config.yaml
num_hidden_layers: 16
num_attention_heads: 3
head_dim: 64
vocab_size: 7606
norm_place: "pre"
norm_eps: 1e-06
init: "normal"
init_std_qkv: 0.059
lr_mult_qkv: 0.7
schedule: "wsd"
MLP neurons of a small language model. Each row is named by its layer, matrix (gate and up: input weights) and neuron, and shows model dimensions 16-143. Each number is 128 + 24 x the weight over its row's rms, rounded and kept within 0 to 255. Numbers have three digits each. A neuron's up and down rows have the sign that makes its largest values positive.
After each neuron's rows, "fires on" lists the tokens most often at its 100 highest values on Wikipedia text that the model never trained on.

L9.gate397:157104102130105168145094168093099129112142099115108135103148153182105157105134077081105155125144142158133137138143113095153098115145158136153093131157123091133144121120158118102118127125157116126127100093156153153129142144123156097142164127088116121115147108134110108145172100169154157164139168138122136085111146135132147132117129114141153167132106104145135142104142150104085144161117
L9.up397:164075107100134132147138115127111116103172136160163132106138131134118117152092154136134165083164170143140092130138122126185102128162164125140111126119134159121107127127143124087135175128160121097115148128150158110100137072140103131108156119121147100127144143109130203125156123108113138143147115173126119132120108151099147096086121094127107131133110176104099106099112116153151144126185
fires on: "In", "in", " In", "ind"

L9.gate38:129146151141154151139150153145105142129101110134117135148128116181129115107130120121166099119123135110102125100089189113177087148138104143132126132146095150124162130130116087107119137107134121137160118149094148098121116088126095116130096134184147119127125109166118174108200101121140088144147112093153118065106124135114142127089103121158147108149154125148143111092135178131099150149129
L9.up38:099129116155122116129129150136137170140130137158101091127136120096129114169140154126128078174088126118089136145114164059114129116113156101128128104135099129140152160151129134127159094127162145138164109113126133143114126129108117091097138126088076137099120080153136143119125115140138171137154087147123140110104162127123120092084156140119181146132169121132120143104100124146144096177108
fires on: " Team", "on", "o", " Premier", "E", " United"

L12.gate79:092134098129147124120161134112124148142167120154127139153158113123113052109094079145157136143108144139117131155134141113120115114150099150164108154118109116109105152159166095146153131138185149152140123146080171116118107138150107136139086112121128132160116071114110108126121128146142097143143121103152129143118131090120130139160097114114120150196136153107150131088113144142129131103103
L12.up79:117182119135173129107185117123123105131135113136105127096113156134125141135136108105160127125131142132093136181113146109120142131133173122150112105053126151120108102134089129111143079161112107167084132092140169148132147077138148105116144132129167116125117111134099140165107111104109097130158124139121118119153113107158134107091135157131155166153146175114132128100118107120168139097160
fires on: " Al", " sub", " al", " inter", " \"", " Cal"

L8.gate168:165099087187130151109152125119123138140100131083168100146167099143129117104134122115124105136108129067119109106160149131151159096155145109130109139146115113089148171153170117165139142165086129162131167137121128129133086148145158135155133098112111145139128109150141118141164105083116131149123123050112151127120120101129180136118124159100090131137154102123111165127152137144104119126140
L8.up168:117136143111142151113119110093140136094126104125162118087086167141125163165125134134081143091173120127074104146144111163148148175137102168114079129177124136144145113086129152101165113126154121114076084138133139139129115151107156125147131157124163150157140091113119152132133133117090156123098140126122090105103146109089128080143126104110122117098130137164143118108082142093128147158097
fires on: " =\n\n", "u", " |", "|", "k"

L5.gate508:168124138085138117146129135123114125173117123136099155137127123187140181141145114141125156143129156156123148133134142137166127130133101166111156171127118113103115128105138088184110149087164145124123141170141150135088085095121127149141187114144126109111159134132077120102127082123136109134134113131133109151127164108108130154110081083137103186110111101138142123108143156131105119116107
L5.up508:145144147117164080108117120113084146143165157102125099117137147177121163149134160155105133131138182137096120135148061158102128090116163112129096142169129130135135102129144144100116110102112160106103154134156120113126134126124159117140150147122151148144150089109113136131110107158103164108123152138130109147152141095134117132155131127153158151137158154143100178136082123135115127113150
fires on: "==", "it", " for", "em", "ri", "==="

L8.gate370:126157131185113118125092146154077122187116158151107119134129118180122084098156145117153144151154113115143114111133161046113069100151133135155146131129068124152157122136157107126152113146103125120134111142129136130107136108156142130120140148144083110122145141141133101135131109134130144135117102157140105127073088130159141111082143122114130122182141123142156115131092132124152154119137
L8.up370:104129137155121109147142151125128155142122145091123130140115129141127123122172141120174132120128125123082093116145187132140110080150124184130110138122144170110142119096144153125130180152117130162175090124138130100121130142152125084085099150136143118129088094168139054125155147114132147126098123121148144137117159082120145116100143137109112131136152148149076178101070127134132134145112
fires on: "\n", "on", " of", " Team", ";\n", "ron"

L2.gate19:117133103157125130112129154137127106104102123145103080143146109134147124082153137064140135108153127156136129105105185096135126102173155162150098137186093121107122131133114136099113112143131117099151060165117106116135110119126131142107101132150115079138132098095120139176145152130121110142122105124117130092151150132126112145131115144155117145147120123140144132160198155145095135146149
L2.up19:181089104124118111137121147140159119084076132090103138120122118092088147125167117120151118098138153047151121096157115142147153123137089130099138128110094129160147095122145134123191139124116127144139092122117102116132101150128164144114133109105093163148108122131130139103118105121146184113139144143129081158128116134113124125091175146086141135144100108106165144124134131118118082142123
fires on: " of", "ing", ":", "at", "r", "on"

L9.gate179:120086123137112152143128120131143104108150161121114133126109133125141187113105093097125151179124158113125128113137110154137119131142117145079064158155111143133107152141149130129150123085169155165165121167136128163154122181112124120106142117137149128123137088159126148120137170085146156127136166139094127096130138127074144173118140086130097135111121125117122119130124164135093120143120
L9.up179:119107138141119154178070100137161152138125126087121152088082157155147128125155154127141129149128124162147161105143131149084121159085106143130114118109152183129147150114175105133172096153115176120175130107109116119124084129109120136120097129121154140125115150152102159089090134135101116101141122124141145084096134149147072136147143121124121118083140192126146181107163097159147144121112
fires on: "20", "19", "10", ")", " Turnout"

L9.gate263:167131112149133146108096161106122113125135159120112112113169120122115174122159114128143179146144108073128109098167134111173110117102143131089146133159162126082127127130143118115150128101116145116120100140115171126113151070126131138106153081101140121126115078150134147095144108174153163154115142110122137107125097135126143183157121136138134128163120138086154146139096109121143142095105
L9.up263:176058079127127146075161135142078110109161172110155143121140158135168127131106127100102124142130162111172125119127131151147126131081143062106099095150110142088147168134137145114112109164103119139139131116155144180128123091117122133112122103148111113128120128126184113132116100134143146134144111180142166143143139103088131151151116164115090117116148139113137112120110140134133110130139
fires on: " In", "In", " pro"

L9.gate140:093110135113162134123138157174117142137147115081133145147128096176120134105142095116117136114141172097095145118154138126136118112088152149103138167097060114145116158137125102085123105152140134144124101148113163102119096129106146181128129133131187088142162142117150114161129130085125137148176137156164143086104168133110133156108101133149109144123125116121099128123161153142117141133145
L9.up140:159134164120106116108060140130112099120145137130138116126122154140135117156138190128099131109093121147148153183114185130128149101149138123096159143127103152136122138095137122133099128144103140082107151144136124075163154070166129134134106139105143134094093139102137100140141141118139107130112120110120135148128160119117122150147136146158097132134103148083138119130159130107166128113111
fires on: " ", "19", "w"

L3.gate503:134139132122124136141140133142153099157140135110131127103168137101101125081179170100147090135122117100085084134143141109140080144107136133169156113146120125116124092123173110115102127159085114120146130097131158106105162140122138126129154124123129142080145119093147120191125104130138139097174102067136112153121124160089141092149121128122116089146117130127131106129122169101111165106118
L3.up503:127127132143146151143155144127132137099128142136074169102172139112162081088088175119114076146115136157147134090110099124144155199127133100113123127129122080118139163084133114104129135096141130124131105103115134145147158122117120121170140114101151124148120130132087141129108170133114137137122126106126097160108161118115117152100112143147166118128128110100120084173164115108163139172108
fires on: "i", "ai", " China", " Tokyo", " City"

L5.gate40:171111130178122129111141119120111105135150116125168125090130111143122174099144133090137136154131091135114116070102138146121143101104149124135110133149069134102063111155125094141139140111107204171175136126121140154145101120092144139108118085126176109134128122130103066121134106135190145125128108100120157129093160112146126126112114107123084101126132135082178124079119122155142157135134
L5.up40:137125117163118125128120138107110119089159160091134129145132130123115167124086158085086122138117115160088158102073121086134150125115145138133096115104086135119109121155146101129175118129094136171137183140140098130116159086097090126159098128132171147143129126118118118109073154135138152120173108133126124131140125155172090126097172138124100091090090124138138140149105115126159128120117
fires on: " ", " they", "20", " |\n\n", "19", " we"

L8.gate349:124136145127115167115135129113116124133129107124108132092092121152117103099130126089110149148145138143166109105126136111102104142136160092111121152097101129140122165137140122150074127084120132157165145154151163157100116136073116119081146107127155119096132148100121135133139117150132128114101101105092086124103168155111106101132104081120092162134113147161200098099142118109106170130107
L8.up349:105171131152138139163136123069133119124107142074105141117125136130142106139119125143082100130150164089126120096103118127091149135144147078081143143062111091140145145142171141119139129143077129129088140123147155128136140118079087101132126153103156128159143130105141144149140097147096109104118122132109130118101139152116106052152119132099128150091140136168137113124136114115113109140143
fires on: "us", "ic", "ric"

L12.gate17:165142137159138141094144161103102141138154165205113128117120141101129149117111094136149116142167147123106121134127134123120105142148133080125069143110079166118104118156101118116136101142142143141103138101126180115113102118139130166107138083148134123151092094104096147170117112137130089162143142133176106160131122124107076140138127165143173154141142115100141085105131136126112163153150
L12.up17:133090148119100122135217118149116100115103094132151131116116139119126138114193112107147129173109173148126118146102134146187153106152124104088111111122146116169132130147073128086153113130135129167092101132117099111134144117142154091119122105120123133151114098137108135144134136156151134126113124078128126094139121132097113136091091121118136131155172160147090088091124175129109124141144
fires on: " Al", " al", " Saint", "Al", " '"

L9.gate298:134109097097119120132116139119106102129141127115096102110105143155116136136158143110132103114110131138123118102158121099112152136134114171105192159115125102092144116134118113124115156060114189128150117180157129131091120110126156123139174148148153154103139114124138097170100077159106139144133125146095177081156144164144096161077132100149123129139118125130173157074121139130077152120142
L9.up298:147146154139123129158138141095160082158133069125115117125126181120093134120127187140132120122102085127090098163161124090142138138123122159097142118120164110093169124104127112146131126111140149121156143159109123142106097118136074135121124131124165131110111137118164094152075141145105131100187131095118117117132150114137121130165122121193140134141134162070098131159095148100117136095107
fires on: ".", " V", " an", " is", " Rob"

L8.gate235:149125124154091163140126117110151093114130092159101122130104126146154143148126072115127125135165160152109125128114143130138135123151174106097154146136113151118087166112086098102134097088130154136121113064168120139179143091138121105158139100166185147094169094133090130127106085121149138135139136155132130096081144115158134147169131089107122160106089141114095125139144128142133146121143
L8.up235:154120151133096105119111117181148144078134151100094138103156153148129115089130096173176137097129156158152093087134107136163086110136151134133151133112164107111174133127118135116113127130121138117101118141125142105130177108128080136119101089123097167124124145092173124150150125153103132128117165116168127067128131152123113113121154142148123184132099173160098129117120115132147101122113
fires on: " In", "ind", "c", "d", "in", "In"

L12.gate478:125089140140135118172163134130142078127136122153151120081147136153113137074125125077119130136149115135146111113184169169138092098131117111130106181132095162171065137131124155132091141115121126130147127167095105110109134157076122160167152123143139121129127130119112129086143081145174116118139130124098098142091115114072146128124097123116138151155133132161114137118111126128167182114134
L12.up478:161125124127167140132146180119129111109121133137127138073106155108115138085087135095156129128137110152180102133116153117124157122126105123128103135124102197123127132152152140087125102113109115119125093142134102115110121106120135140132126114101160145147067090162123116104115125118121140126160098112108073137120118153105105140127142154116105099105114099110139137098088098138158140137119
fires on: " T", " gen", " Gen", " pi"

L2.gate478:170109156161158165094104118112112126158165132121115141065154138119115125145152123145111140150118132114135111082155132092126168109129131146104154135107130111107145138119090123162078113121199119180139141122107135121089146120138133116076130123162142139144156131095093148157136127168114154091116126144112138120110137125160105125145118081132124177132098130145105114127159169113128133066110
L2.up478:121155181177143105132142113094162176101167110151150134138152142148120117097112150159128098092124119107130115141121088145089085135079116126149133139117164105146077145128161144159113134141101113128148158129128101133101145158099170111132116108105135159111151096112131090163144109169139149131124122113099107138122181130135117137177152147146125115095144122113099134142115171107099095132099
fires on: " of", " for", " under"

L2.gate176:157158122143111129139183118131092131158120131159098147104147128125127114135131088157116153145092095152099132127126138059158136133170124160138148158166135134165142120124113124163124127146124123160097090136149123091086146134146186105131155141101136120104140127110116140107148159143096130106099131139136076125135110104147142138119116124122090152157162157112137095078084146106146133077113
L2.up176:144093108097124177107097120140117149130070123158094152119123105135120080107122141146114123117130126157146109082091146143139119144141134145184134156136090117128161138087158148157094126140047136159113094123120121139118134190147121136130103132107123150127152129130086105114158088139139096157108102116090151154131127121155152097156144109106160136147135148117115175154113152164150145136113
fires on: "ron", "an", "ach", "h", " of", "m"

L13.gate449:101156138138125115182098127155117119124139116117110093172160115151140132114096112125162119114130129152136123158130142132146140137152129119130140139106117113127130150120135159136155121136145154108110133142118161132089155054119121177088186138149143113104154163120151106151139147138115101141154132133102123111130184124117115117131129141134173097110104127083125122133086085102109097092172
L13.up449:170117127145101107161124148139093156130137111124123167116109128108107120119110152122108096120192127135152118125151169109112108131129094161140154134147104171119125155108110112100116159120093112147089111105110124111198142068106116162120118148121130139090187130150119110125154121106127118147119155107149092129105141162175153140128143122149139101120104151112092091157114105109087123137112
fires on: ".", " ", "19", "17", " –"

L5.gate249:144117137166115141095116140131151113161144113137144117139109148129157167110146110103136153111126116142134135138097172078147151149076139140108127135145127141145132137146112126140111137168076097116132114123130138132144146129115139143083149146191098112076124150086154101132167133114139134139098121126137113143122133128161118100097118091096140167168110117116175134089100126140127125088151
L5.up249:142118124142117154130118102102105093132163110117129164129156170157148088102176116148134172123116155118144097085117143091111156139190131123118124127161115129142146100122151157107135107140131136104124136135146131140136172052135104130067110145133127133099114107098071110116158136111139130149086161142114123164175146107138176123075149129112120143126110139146160146107114109164117163115197
fires on: "p", " York", "ont", "ent"